Part of a small language model's weights.
Architecture: LayerNorm before each block, biases, tied embeddings.
MLP neurons of a small language model. Each row is named by its layer, matrix (up: input weights) and neuron, and shows model dimensions 64-319. Each number is 500 + 40 x the weight over its row's rms, rounded and kept within 0 to 999. Numbers have three digits each.
Before each neuron's rows, "fires in" lists the words (lower case) most often at its 100 highest values on Wikipedia text that the model never trained on. A number after a token or word is its count.

fires in: "and" 17, "which" 14, "once" 9, "however" 9, "later" 4, "year" 4
L7.up1434:466524482502520534524548533507453551525464551475489472512558568516496493527451530517502582579500546515435463534616464512427471471455597551527479570473507505485560437487466594483505494506500573491471443528467565480480482492490548537537541515470488555536453492471480519550451518523428506439496521467594460466532538454513432480488486473559448539492493503463445513497464445525482422507487553440463525498461464494519501463515514501482517513458504459464494528468479545467478543606458556575583489460523463497476541499484506513498465376436474477503483499529490544472559534474449431575478435484519545433486487516513472556478474489456519472498455533489527485465549459519485476524607516524529544552431471441498488469510465515469509505498444512461557488469493407507519577483536524

fires in: "who" 23, "as" 14, "or" 8, "of" 5, "and" 5
L6.up674:528503546523519578486550560495590464417479578542517528567524456535481508520522518595513482513575472489560500493476473512532488493489489563490452511570529521510480447440435479549476432491477496455549448523500492460479466515511484476535415469449483498461532510500532523492463619448514405486516527545548473483505507533400484574553506527488528504458538443492499455516488464508513443512452537488460540533524501487464411501495499560466517547461511535518488459499510533518578466586599509601522488451428518478543512499479520466585480572514542528492514491486552534443481562485476439473511552475559463519456527526540467501513579479507494454516525527493504534521622467534507495511507452457483483558490503443538499464504504548513506529551458368418555482517475480497484494481501537

fires in: "from" 52, "by" 23, "into" 4
L2.up1485:573570550346503479437510525524529445565529516479465479500442480522525516470482487454547511498426448544474506416476515501507522568504537563486535550497503481508458531379479493468485558496476560548578498548494486441490397455529527553451488445491482506476500429466477602496514457563489539436456445528501477535484530537460501562520535491478610507493516460517522490511526495521479470507555506439469559505507555520486589501608611538515510470475493515450524486499454475443461513479529517506508521540449522399429496440533520397533488540521503542516538524553496551526430517546471536462490501501521496496495564495506496585444536539471490531470527490520504523509479432447448526467441478532460498546465505518534398490479535505462527500522467518543509475547427555439533449516513514

fires in: "with" 99
L2.up262:535415462448491452427455480490526491496530477549493519576483420546468541580458472543442513525525465514554504512429489498536507526497500486484452542525439521581491417541562543556504466504532520468512441522628571501515434440482430621483508542464606485447444547522506495570561506507523487511497511473481522474463595479478493471455515525446510506491483571472519505492482477459514458526436569573495566521467449520475511562450556531469499503523504525467498493503512500489513490564508588478531500485533517408495548471429438488495411544500575492500469496480396485456491506510485493520516469526471462484565569492480433424542498485452457565553521624425480572453516499542564486562512477579478536351464497465539486468492509488405483430499496513481487519520495510465496575480501494

fires in: "august" 18, "january" 14, "september" 11, "december" 11, "july" 7
L2.up1386:583461499534488562481497477464491413537507485550486507451402499430484514556478491500533543496550510535408501457418586525462501517563510508479532508477431532528475537488498500489500458518459549510460500476460507502547499555511502512587501479561531463410483518496490521494548526559534491466502459559529534524447491503468550499542525519497515518525459476539492491534494448482475484502456526562462477537408476517517496507552459531451591444590486405549466439544541489480434507430490477516521543586563585477484482476498509510521508472459546531435460507493463502588490487409445558421463547534580437524503525432490430450538456556424516540511502466481523512527535486514469487482490496523551505452483494489489507481583509533519431583499493483596502539433492515452458446480525465

fires in: "votes" 19, "women" 15, "won" 12, "females" 4, "nominees" 4, "lost" 4
L2.up1115:503491470506515520540507518489476526520466499533495485518538436455513526455495525449481556466486527510498501523485509484436477456532534464511539551460501425485517473501492451498473545477508502479492506391432528461565389589425445466504479531467484546468481514514465489475454516512478525496480470589470369530478568523498404498512482506455505487515552510480494479475510481544484485513537463482529446518517436496417514553567522528522424477521464512568493508488438503503516474520533587528542539484541490505564543540477561522510532489441539475434498539528497516498508535553514456497580539547489509513514535470472457498566467541485473522482494504415550506422480484492475476558501506573499504487532548430496482547525539508480495545502427478451559506443452501497389501489423580

fires in: "used" 34, "use" 16, "using" 15, "uses" 7, "below" 5, "above" 5
L2.up332:503524511453453456475463519502491560436568549491461506533533519526454498459472497496554551522439483484534466482495462437462445516471541564472509531511439489518561503502510532499531513520496465509561495505476489537467463414513456509495495485490464485392463461523485548496456474480473477529510608515435514440528539565544507477435466505444562465468528524489520472512495464499566572478587446554506504505469505486449493566533511529535504522457541596481493522445519506451488439401538510503505463482497518416530503485471559449515452541507457438561531474488444487496521467475548449497481578436503517454467495570476495467553581556476484491538449553501475463522510428496592508497477552475533439517487542445506587549540471539442481449504480568451522522529414500496474484507491449

fires in: "a" 20, "several" 9, "all" 8, "one" 7, "two" 7, "were" 6
L6.up93:597494479496508517492515463488527496524457564461520514517468499492496484534487501455448481506433396577534447485464465457414519475491505519428583551509445489475427474578486545485503529536551449483468463469515481492503485499511494463525460465534473479420548508558469469579382464524497502492596553530508472492486514502518534469546542591478464430475504507507431497503451503539469588546436483510470488506572491509584431477571501498435588545496493508515529465551401490529514507584572500553534489510484525446449509546519505455516486487523543577444474441554556515472486471470534538489580561441539516479470484554525534517528550504513418590476498561498507457505484476537474459522480455498449490400532557485483422437604466519559538521503519449530560429490455501468492407485548544

fires in: "he" 18, "it" 14, "she" 12, "during" 5, "on" 4
L5.up841:505502567453520493513484470550522465449499418533501482443541543536510463541491511539559451521488431452505495432503448524518459517569560592574484445491424475485508546474497493504494531543512404466463452428503481530460509493480529476429529411475490474515499509516570488422552589548473489458514575494521475517438529525453483469531492489499501491576474537466495512517519535537542516528443485535506500512516604531507466532509466573552581444492528505448464530476437503501497491524483495520456503479485562580559515465537535451517412504466472488493481525540486537499492483449513509506552578530618520517419475549586480516438476432495527581555537462466490440529496493531505460563547548544508508561448499467436442473475478474473531490516442546525463480462468405548461520495510461

fires in: "of" 24, "off" 11, "with" 7, "on" 7, "down" 6, "upon" 5
L6.up351:584415525455443484509562542505490484531550500475519470501457546582459503536456475559508485561431525518514458467495517492525530438452478478510501537529480479514422461449501476529493501484521528511536534532451467446518477556496431431546506544486471539427473440389470484504468487567517513526539527489481540556465491510469526505570466482508581547454484554493446525488490494464532420552519458531521488507523538532450440519468517514493573480506533521440459464498604491499508481473560536441527498553494468544577476508504443452616491598507463560516461517562515529485467479460501453503514505492523566439486579504429543465601541516528533501496456525501520526499529501539524526474492567483517466502468523503476471485490540542445505527491558568468525526481496450550482492513509526

fires in: "national" 27, "best" 11, "premier" 4, "executive" 4, "league" 4
L5.up1411:452423475551485501527484478567503506554457511510481499679523538462430472495452497512513550525500434551503493455463465528488441427580512499513495513552467551460486507454473344561509470514507509462568474491490543507561463505463483436572430568577532556444449508539501507438539595544515534518553524432484555493513497478503429402450451583486518506479402478441458505497447521533524554562495500515491479507480533525445588534522495518548493412473508481509566438513466480477422586507544451540566514514461501494511529516497582490566505486507528523471478509517520506431476479505490488510548500533531468509505505512535497479510432460507471545514522461489502555528472485493470488474441544533498568455556523440408482524483521552483570543490442479505484532484417503616476481474532525

fires in: "at" 16, "win" 11, "lost" 6, "won" 6, "nominated" 6, "losing" 5
L2.up113:440499448499550440551472511494511449476491472523460493505498497467515515482469487512520472613463432454534490487458550451382474478531548467438514514505474512466544412551505460416462490458508486516476527459445540529530465558446488500539507558489470530499492480545449483475528535432510540494467528490424437524532554509470412493453420550465498468518558492439536526481477513483508523464458540489534470470492519520551621507470513479465413512472505522563456561508483442490544484512564520477549534463471504471542448502455506507563507565522571558501501434516532570490550495507480458489545573525561527507509476553617504457544497568503467494488524460471522466492507460490454501599522527500527486447498583501503432478485527509457524534487531488462516475477470467524425515498445518

fires in: "but" 46, "however" 18, "though" 4, "it" 4
L5.up805:509525550488524533501534572486549524473458513421523489516543529496474514542505541547480603429571410471550530455480452554516500528577523528504468567475475448569571533479456497410485518442512441454495458452542470523481482513531456556479531444386525535528475552441490525557527494493506449401469544511512481498493464499529515454584512479447513416570465505532476493502482540560498516451525497498500526559480469532576567480453455474590488512532487498496590487508491463491509516557509482475544530445479550513537506525519519480522438494498535476485546527513510510419492467532451465553575513538546545520528496496548500509503545500495468465509483469451490514508492471516490400512507507531482465521489497487495484403554476518516608495467482491494497449487430451473528517492593524

fires in: "it" 17, "there" 16, "he" 12, "to" 8, "on" 8, "at" 6
L7.up605:534474514544412538554591540507584478432517567572482491509442497479518485537487518529566549578476436506497493442519588520496484520511499526515469459501431405493489459515516506479511534560532407492468475468524528475479471541505485463467527390497482477472487496549546427433521519489495521493573510477502434464469499488491373554494472488409506448492446550538474510456492534544532488501432554497509544508526496487542526508486484557533559527534493552516574501501450460507492501504458513499498542510570487510516491458498545467456506516541520523435501516522597552451545447501491592504571499577533547529479481561575499482400537466550520452466511533491566429475391488465532516517493492560448477529475510416528426433479536487469558515428496554514487482471508401520538472489510509

fires in: "to" 67, "not" 9, "would" 4
L6.up316:520481512524504566500558537511525474558419431535419460539520550470550488458481539493565545455482403463485495438397507516524477468383470511487530556565562453508484520463467474468498497516505416473559491541458519534457483497553466425469570467528439463490517452501412484571492525555432542438463508518474441446529465478566495573525477518496498519533467471555438500488532485510468469527533511444493486509497494489494493402469487475453510526403531487488503505518565446470492524591499511505531543550518457523467497516461418466521477479492485486452461531575555506546452545411498531458530455569544550457545502524487467515500507531517452495473448540446478541539502517498514471518445537546512470460546494497459543530525556526461425385535560545502501532528507497488554507500427539

fires in: "he" 82, "she" 4
L5.up1297:508475485495521567525540547517558494530546564585494518533536481513521581536471470555489512498523439505569484448503473468554487458568495620518528503460441483476504541553480475483480515461506511453500507441507466459486465544489501464513524488475495443517466403471487444459502556549524527516546512481515534489469494512507459504521535520518493478557518455472483524398533475506480418502564477501531484503482495588532472511547500548516597518557573533501532459504495515473535587495591548553457433542491468561546522473522505534540515512457404511473487512552498489577510502512495454483475548535487532523425494490533512519507476476555506489478576417458505457521511539508563484518540507529502522539550531487466433482447495447487578547532513486515463440460513423555519504512458523

fires in: "from" 23, "with" 21, "on" 7, "over" 6, "as" 6, "against" 5
L6.up38:603408466427451485532546502531501478544479557498509490412541472549504542555555503535491465476519447513585409499495521475539505555428517549486454535533444452501517484516530473525496449459519529539532543550545562458465473478564486530496516465506572541503482500492470500597556506501535424483477481510511485583566535525436458480498506534480508473518498503457463498504427461450497490478510490516441513468480461535526501508553573509447530493524462530444496521596491472443512450466554526509488523478542509418542503528456450465506468578499551486525459434418518498463533493514499558450478575491464549495539557562493451550525544570499467451517537531489446586501535454520491548515487445515466524361503516500422434525514564562461533497517473529505465487464518514465514540495471471

fires in: "january" 22, "october" 19, "february" 15, "november" 12, "july" 10, "april" 7
L2.up67:541493526521510558459475516479482514521433484513430543449447484426545495554474485527497518450523456569446494510477529498471494508536563484535480487489418493528483553442507502484506463538529565473481482487515527515519487544524513478531534477512415526398500553520493482489490504608508473437489436548417529507481586510428478519466498574537495470485461435461460513515496500529471466452430577440514502517462489549490520475504499516522507464560503504509484514480418451484469441441522512537452414619513521487512513480477449512506487543470518490529522498520500548480544474459389487505486548456492459495475468510476505491560527480517490626472506530399466537516504526508461566494529513496530539431474467462561496454523502475472495502488467445567563537427510393534474498508507542

fires in: "it" 41, "however" 15, "this" 8, "0" 4, "00" 4
L5.up571:498532451578506493421552555519590524437499502418463493504568539485522590494538535519507568485516460491541476530463573502522476529558555584571436477441525476451495552492487424475491526560474540457477486506484494465461485567568491520434545520443428487453517513475530527497462516497461465423458587486516445448503503474437516586505482470507513442486508466496486484500501529535423496519520553403460518578494472517560485521607491504508520485519522540454498484470445469510483518515500526508525546466457505463457438495564509462479475547560570547556490482539491521514536532479435447488526519481559498496500470513542484474527515524540462491584542495491514474497525464528535429594515423504456433535508491476500413473483461561547458452507439504525580412482401457530532447474562472

fires in: "which" 62, "it" 8, "and" 6, "sometimes" 4
L5.up786:467436540399527568485529544534545477555485478469462498614465544481525563485518498602539531550563432509570515459516479473518496536427523538449525586508503531534453428513465588506532430450517475485531470503529521479437443586506482576471562471493420486430470484464492530510528527500428426419551512471502460465585485533503454472447507523449496456538486434468459490453491482512436487461537511461505481471448514475501516398522471445545528511481490526493486510502489518485610443531498523512535530467498495530451531494532566508535498505498407474495524508497540530483512485447468415540517467504487519428561521513571478497405455496428504479509520549496508568521462447484486394477522456459485528545481490463536517482566528539550471459437502497494540445496491495488527618509533490

fires in: "years" 34, "time" 14, "of" 6, "age" 5
L6.up1414:481435465483469531437565546490630502525509572436469498524472537530495519533517511617513524519506457448507547546442489439439511490460535571540530539512424512522463499435478450529482506510526547519519429502515454530483469478412487487563504525575529504445462449558470498533487535524544489477545534486467422505530601516450462490494542412556520476498462454449484544534511482548549459518490471568501524475476464557431502422520526500520442465541471537498526507529519497499520497542506443551503613431507483523486526548491561538518500451447475430451481564483539528454550529469395428510474519535530469414499543520569478508499519449491577479510485503515474541425523435511481526488465493467584473496547433443469523471472563543506612433462513488492519466565500446509490546515442475

fires in: "november" 31, "december" 18, "october" 17, "september" 14, "august" 11, "july" 8
L2.up54:535446525511544478456455473490489511487555481460490494459482479405466459415513519521518541548529475495485506417533622476458472498537489507542486459472453531537471567494547468469481442483523506501481505515495488535498492531548506502581557512498416515434505557534494454596530491523443537489510458489551516454539516571431532524472443554551520495505451474439494511460499485462401460473521547458529473481478554518484583521454457534509540459470513559588531500492515502483441547538512526498565542528487532532473464537491515502503484482485543475433428443512534482498475533498457482445507487471540433489463532531524522476609537586461497520516478449459538492518526516461509451565519562559563506399474514477457558470463454523433539526456455450567606478500506445508541539497453475

fires in: "that" 31, "will" 19, "to" 17, "would" 14, "must" 6
L2.up281:521474495470463527465551569509564502454500455532394543518423539557521516487528507496520616536573462490517545476475458505454481488489451473442452547499489521440496519464513518530496456544483469478582504524462558533495456558487453524494511527568467508477470495511451502501461527515484414435461603492501518449580570455506461566439424490552515445500568410488479498526457495487507468462504560455487478484474520537552510473460455487488460499431502477507426528496542488523499507430487430478561583488509470446418531462483478477567529566470522488531509468539536525519526461423412556492504547553470482429485500504515473518519525554506491492502478575525518467486521481560478545499510515456516466499476524485475533504484535525472508480503507560483490511577489501464521550513493531

fires in: "from" 33, "in" 18, "at" 8, "into" 5, "as" 4
L6.up1290:522552476512507506502546486527476490512499595525500476522409499506540433438503512436537559515515489495514490498495522453500422484506499475518602525485472529502453504424489503496503532442493514546549508536527566486514504484627512483494446543534499491500490484484539538564492462489490411464480450477504369515543534522498464467510543589501527467476538514536488515463486544529473515517519543570478524526440487473435567543502456541403502397529473519525515513529591500514451569430502495479548564441510459452455461518469548480459463446447623554427501479572487467496561478446513504471464561525541488491511522538490447493471487555452493529504425422512480451534472484586508518578473553486488472485488501516566479512497502509453564505476432512534500453491465536409472457513482537

fires in: "this" 52, "conservative" 12, "democrat" 11, "labour" 8, "democrats" 6, "census" 5
L2.up500:488554466517500553505603512494516552551476441515535519477528480540543480393437534481570518430542427480517516504463482490414498595587535564492555483486508533454567552426492423449481500448502517497532521441505545585517486511492522454502513534504448466562473516506553504541486462526503455509524463485509475541517530479485532538463459582594535466481478485486498514545527418571431529536493517450525485548489492497577530560554519548587504530526518481469496503498482500546513547460477522496567524447459461512539542520503427507527521502450534496595500519525437518497498505434496504510498517481466488466493461512492490484518407516524468505505513497436524446529516481537521478515463514503551455502490461538390441501498518471514510462500509500567556401531622482552428499475539485

fires in: "in" 67, "on" 15, "with" 8, "at" 6
L6.up964:590524435514443475460504487509482437456429478526501485507517566490445484567473466527438494533488519559559442438470571424508504542391522599415487499541459496525531483444508547498518444503511489536503521514512566446482507497546495491469417433433471497448499484459511457596501512463476465513494557512451429494499482503405531451452485508483506487437428429441535468489532574501514506501442514545492513477533460524520528508479546568521483480425484568511477522547550502513502484482558506475472494493519544458499532537416556407569536433501562498509439483478575497515495459564447567435420489474455546518517491494548492531419501503450488513457469590545502524592488471515559454506460423494522562461427515412453525469535487539485511462476429554497520499547451502414436525498548482

fires in: "total" 17, "hold" 14, "votes" 12, "won" 10, "win" 7, "open" 7
L2.up280:478538478544568468511480502465483486470450463584541503536479471577508527487502487445487497494444493561506446469407478474533486453560507503514498506496512502518512517434459523485507388548577481501446488477445560459495501511416510473439445570499422483473521487560483476451459532471428553509535484486457461549476463473479408526505460544424500491479515531512537518479482520510523439526481484532542490491525448460548536477491561630484485521544489523480473536583441517518493487497495516502530473499548499500608462414542460508569490464457518501517518510531460475597495513512499483524534521435552536502549549566459425499479459460518387510445499475479513474427470464482470473563544535581469506528487498482503487490529574479481541443480481411551526516477467495458496465475465491

fires in: "on" 33, "in" 28, "the" 24, "is" 4
L5.up224:530442473466505469446556518465543478459500514517576527540510465549483512526467504503481453480494541554553520468432466518515541547476502580431521544542396519555493471561470492469509448442541426509482554492523523406504529503520472503498509536517519469522529513562502458490521478494482508591520559456493523514537491507538446527491504566457510502444614486454549506506486517486529504524451497436495447516498530507421576585425517582475538479491506537574539401553528512475490447473564469524478449500520485532486506490491440397581480474455561550508479409488510461495500539544477527486500480456461546548453507499511449545450554537398494510549514525468482450505539510555464485478475436443495606510461496502585576519494510508471476453475509499405502485515479581578445513475523524

fires in: "would" 21, "after" 16, "had" 14, "were" 11, "on" 7, "could" 6
L2.up829:444439508511540550506560475508516495485507459492496534476478539469487487483407523588606556493540491438471527475484532484493529533483548524425495505525473522477498538426469438485514482482508523484474479530514477520467494584461442404452454489560418565540510457512459475471541508541512517528536452452432462520604524441528477514482470505542480518503450536512378503516500580464457475499507497461489559499426511639486469527475529527597472521556508387534495484522447485517518493526485479486483578518568486492478497491468491483554449592518540518440453501484520497524475522466454548419534498540512503442502512564536486444551557524466499478482491521519507512524538529496506504515476477516517526448471489499439471537429473547479506530476426542434544520489524486488526538507472582

fires in: "the" 40, "to" 23, "in" 18, "of" 14
L2.up229:499458573547464507475597455484475506469494507540491478468552550477509445455485474499476488526515409519489437480462568546505479471508474535464486550523458431518510518470527538569512468489472432521517494518443497530498515491481509492470469449489360489387512412443466499575458506485536485492526598485478526470510584490504504603471489541489482445491437549485530522474541482514488487572572515490518483521544489527499477565452532530539515497550532545493501534479507451518422464477470565502461459543433524499521479383525595442576552499421463492498469481527460489490486484470506406492559534469504519449493481485488411467483428522442452500449444468488507408460495440522546433514468463473526437489565472533484546462533510472505534520498525516573496452521551517507476439487481529

fires in: "with" 25, "but" 19, "despite" 12, "however" 11, "to" 6, "though" 4
L7.up1233:494564518511454569530506585566572547594464545479526502493507498549467480493564521497473517469465474466526526472415424511465467484477511524484456478486408552539470494482494523520503538481468503466481441580525483511420503488494531479510546465503501550484417456504455504540460498493485424458503527508544545467525456468545518455525505512449554455518509534462538509476521524477506507456492467461466430528493415520531514408509493476601491546544524475524585454492459540429506497531486526543553507502397529429503494495503550535516472536451507525499495461429488565421618527516443456534548553560519466508535454517560467571445545505522511466579512526452559538476581506472495498522515508513542511537508522457520471455478494552553517503509431454448502467481467408501533527507482484

fires in: "the" 16, "this" 11, "time" 8, "was" 7, "december" 4, "november" 4
L7.up880:446452485539587490458537556500493515450531442445468480546521476499474480494447517514534577467505500571511515429547521523609541456489529559554465514471476535562482536549460460524514422461621521497513543525494470556496505571549508473493483564497433492440463499437450416585439484514427460410480475478508537448530513462555484474472457564515563490463436475478441473505503436485474554533527506502523561449575436540523453505489486506520538439520519411511520472529524499519469508485466541498572534445544507476448387551467473494439451550554492474431542488507541418557442467465475479479549503538512449505490472502496498533479483445416506500534512519463496474506480489498514515532511498556517531553513547555463428571516547492467516504474566456537588496451427531522511518497481554

fires in: "in" 83, "on" 4
L7.up85:561473499519524496402517457511524452480489463504459495563517490479472435532534480466477503486451480515503463493454564482598527504484552531474471529554440503474507511490456521498511437440579476494515530552420510430581446505525497517511476502461467540398464500545519495482514564528468472441446495493541451455531438463448468571559516515503453444452464476412483547524519576479506523456452521467466584484471484547574509485529456553482435486485477539575488486531571491470517467492519493522514511474514575482563560496482519441566495591488465543422452484493543550466517489516493467435462517509501487508535553491492438510487546530513435528528451538454483533544549431491468503446471471491517560496537514445500525438507505514472497492529479440502479529476504457454572516499511526

fires in: "years" 28, "year" 15, "season" 7, "time" 6, "everyone" 5
L5.up746:486502507449537529548484496498513524526459537474507462538474457502475532492535502520492539492475504466457487576508450540477518424560583491527502589446452456496438487483484442508482505495502538463559500459442501529490415592562510557563415476472445533513528483547490518436433529529459524484493563479493465454507489511500465501521492512530490495539419546435469488537450538558523466488617570473490450445508499549519577516479496463486520430536459523555562567456521463473446465480534507574525636476495453566582542462518556514539504483454557501451476564488476468520553526516438418515499494535563446552510540495538470542435496415483515487549443552473492565556500490492545510520516591494463484513546518485466503506518478496527511536522465506486563499482414495443476475495475429

fires in: "of" 38, "the" 21, "in" 7, "some" 6, "all" 5, "on" 4
L6.up264:586472479497541551440540539539494505466456434389603499525511411504473494561501509469512533561493512474524454449509563471479531522430472508472463532518450479541545555521518524484519531463555470469450535550451498536492419504522518429511455561501539517487488479524497495489494478490512463507513536491507482485536455499464485532570491453509490494499374457460545515530455580490478548515461540471542544482576452454551544564495548559447428496509508576571429477508525470470549489412510513458461581529579467476533508518483515476570447462514506514469489444503550484533493492461464471534534493442503416485525440548538516529433468546495458488442506402498545460595502426538534509447415489481509502447463505457541462463506534524517453501433476482555531483510446564462467462511517523

fires in: "in" 32, "of" 25, "from" 20
L5.up463:566439453502430481454504509518484463534574585515581497508506474511509468501518536500492465484526511557499500506506502454516523507493495509531558484524480501421561493460495427496494538596493544526483513546488497515565479533565516424486518465517428454442501492484447490560498426520549422503526439437451467655516487464530509556533545577534514453464497507460504521522564586537558558574448539508501523459512506485400380567493533555540523482473492569548422450572532479477540460456525514463497446511512484445503509554478504399447502543485559502533439506511460455501482502481477516507533539542526458536473419494500509517502500606461459505588503451485490496527505496544478525492466481465488538444522559504519514474485504520491540489523487462557526527483476460455473456493506493

fires in: "a" 93
L6.up499:507437461493517460535538500498517553536499550492545536513472497461487441498450504524466496534512520508534462533496508436477490461474458487415522448493454472483494461604504591510505504454554405502471551489512462477488483543463416466498563466494497430433492496527527539592487521523496471454570489507516491476538467499494452507448448531475517513574453544476502490516382519526429459568486486495522440524451493533500415514573489513532524499431515504470508488523529461526496479515542455513554521518479539489467544512531534450471451490439428538467460510497541509462510540528434487455513567417457438534519497451448484511424451465447475555529411560566469461506547469499598482534498491499527540450499505527452498522513501486521513428516408462470543438478523614487457479491490540

fires in: "used" 25, "known" 7, "born" 7, "to" 6, "loan" 4, "featuring" 4
L5.up1097:485543585492467491479553530482582493495491507558473496527495502598509462546429505487530542561442464437479409463552475515560514492454457571524481492477467540485468405401497527440518541489529510512504556500475480506444497465540495479604479445500471515421490501527576513468448548566539385495543496501532469525471447467433524562520445496441529473511544436490449490515514494465519522499563457510497608470523505515454515510428609487490550531509504545468516465472458443503460523491511465481486485491429532415527457436510542472489477530490491522464491523508587522565500581500463506553482496513566502526424492478497481502479448555525455505555486474498507517515488483480574537540505531508489439570504533508520480471527505499476487425452393505451524531468539539526522462489575550

fires in: "by" 28, "using" 9, "some" 8, "under" 6, "two" 5, "uses" 5
L2.up1410:564448514434508542578527512497474525483498460506496495486521542420499462519470505511567503495522454487508412438487550482503495445486532481474475443506438459459524576523511535472540573511487521510540556469572464490509491478448481531512488509462449491505424487473505504449528476522511468520477513574496515476552507574506508567531500513546485466510477497492541494497553476491462523454450517507501542522566503502493453647514512535480504493510549500498492444498511495512480508446479581534477533495464544368491492446495538525598494549542435509504444453467516509549498528503510443496515541451531520451460456579526545531468484580442493464498504478560495490560516460544554478492425509596475477545473571437517493417546542521489521438503455598581544459502511464497501489506444463

fires in: "to" 47, "as" 10, "would" 6
L5.up941:441541610520440534509628524509626472539486555501535514524379586538495537489492530453492511512511506506471507480471463454554511454431410555466500564517471556446508464479456464497473546582547449519483502507535502409560505440535517492541450437472397484555511462480472480533508572529490480514499478590532492459505468481452432629475517508487610469491550426540462509511501498530493494504539436488465501486508512495517492521512522465491577486484501519467520459501494528517519500512514474536513494482483516457466526471493517448551481547519507508448505481527573503545538466439443592460502496538493444439469507403513484501459475534554449586455503438457472476475531496504476502451522552530473466543524514492515540504522486535450424453520525519479498489495496568473500507480531419

fires in: "national" 44, "international" 25, "world" 15, "best" 7, "worldwide" 4
L2.up673:501441472543543571467543489537511439525500423525483551519538513465537473513485547569505556503476494624426510503427546437483458534562575441516502543513498564616484459453530462491513478483498593468590525472533507448572497490483501451507513577476496512467432546527544507409529528476454515504474512501503481530478550476488457513417524616459535489522467517523541468537485544572470545567454549495517418528496468515517440492488482531516491426511496477591467483507468518492422519505545578579473474489551603479549458522475518522547534420556479497540539461502500517532470526431456449446528478419578506474538528543495462468528486483471465532453486529477511489488489471492541455495507476482468490448518502444485400417558496532516503544515506487501522471496474497413357402490496475

fires in: "a" 95
L2.up1177:506483518479517432426557509477497543520477534425505599540505554462506478478526499512451522519488442494523428537477517486510481478519398458495582495510468499486492522484424538560535550474511513459497452425515478560518498470460477463468481414486492479526481476443531529565410540505551463529535453557474490491535525491562443496426503487452511528553481582478516489523469458596455405499538514499536540525522506571432449499532469443465526519549526522449484500553490520484499519500569491456496471565529563365513439496554460502480509529427500513432477468499519510471489493522482520485474520479478542559475506487449528528442553508467512535545444621579484515538545391502591460549486437463545495504504505494438423525554505484509462477480494555491485476530543543520544516500535536

fires in: "to" 31, "on" 25, "in" 14
L7.up374:578538426520456562480560508496521475470470508485533479554510620513585463577478467561472470543532474547537478480432580403490483469472584589453478567535407450473549516421553459479505453467469482473538565506473474446572449500582391548488451488480461505406511481516441463500499556496547508508513508440507526442519429503489460492489481562482469495435451466510533494513443503458518533526520448545457587501501517558491442504455583500516533525512473535498511468528516496507537477461554474549504491494489508510540508559458569435559506505486544487502519512506561547479502484467404493503492462466498521468444549525518489502469552504569468458554498523442524470507493466488503443519503476482466585518493493502445551466542519549501421416494527457480504437509505437498497494507476445

fires in: "to" 21, "in" 16, "through" 9, "with" 8, "on" 7
L2.up87:572509469436452537590547505577482400454500477580568503412440495511521512504445464490500560471518495511551427516440571515527484476522588532440522539497446451468521460380542514423507483444488522488467494527464496464518504552501461537445484565517438487436504457460475537491543491483483426531451425494432518484499540457441517497565499513492499467528535520511541481516490467459580461492509497570451508507527504499444466571474586602502522513574521437471486417500513492514524528476470513501535499549437486488542513423467522459561485623467497585583504476555475529499523528478445458459451504462487462521480496536461416571562464514523486505516486490492506471476506513504492488490491483517486544450481480517489496449536525496511548543502474536527493449512510466514509419486469483

fires in: "would" 22, "will" 21, "could" 20, "did" 15, "may" 6, "might" 5
L2.up963:479577515505431579523599482546561506451449427529516488557453496499534465533535499471526644530498439469541485438515504477551513526487440504403436489488463445475498481497467514477479504438515464502500488454454489459497494583500442500519518449533478511481518461569420463571521550438448464460465448505554438463541518481465472561543447500499503480503526490493439492482497549493456445500513550404484571392479548515514493516519518505518485515501490522524472505468452458510536521490473483513528569523517480444494474442512486490504504568494431471541491471532547537494468461373475487522499555511503476416537521482501459534494492452523447470460442553485528434535524499461475488614495560529458507463495459492489540449584518523526504516528544509453503431518503483480504565472539533

fires in: "for" 58, "with" 36
L2.up913:484462473526565484490562540495588509523473515567517535525533436530505539539484525504461501494493534499524438512476490501552443477488515481498505481510522482539489483563522469479508496516517484500563522504530509495520482446411431528474501499466513553400483423519476479504516491475504493520493474500487528527525531565472457457515502523475536459483544514467515514454518480464558473546512479446530495478418484443462585493466528568508542551564499508487489442445440503466458514517527580479437537479439451446555573458493538574543421544447478541491519478475404505449505472497492486458482487513479462561509398486510526454527510467442449520507479390495514486461546434476544526554483496548508519431501494520528508405478499536496553428482482508520532441485516577459475490498515510

fires in: "candidate" 12, "label" 12, "as" 11, "club" 8, "hold" 8, "for" 8
L2.up235:458502486530546422543512488480567496476467528629422479509539497577470436517520491458425522545429492476557434523437569508490475496507474518464521533522504422508475429565557500481517513464523526510471489498421543488457459464419468533467506541594521484495467511587422447504561531535476426524572488544541444540466438476495502590498539538437501560500542483516516510456562482460443516553556491493521453509470469492417508520550555610566453523582482469552512495537473533520499451519608496491487528496466455485507528458482469530514476528492504492459545567526494491452458521479523452507509507533537529474541483529500437484497421514454431505493551466422500469444468477520479527547520494505515497473483475517543496488439508506492501458461458475511472498458528461557475514473482471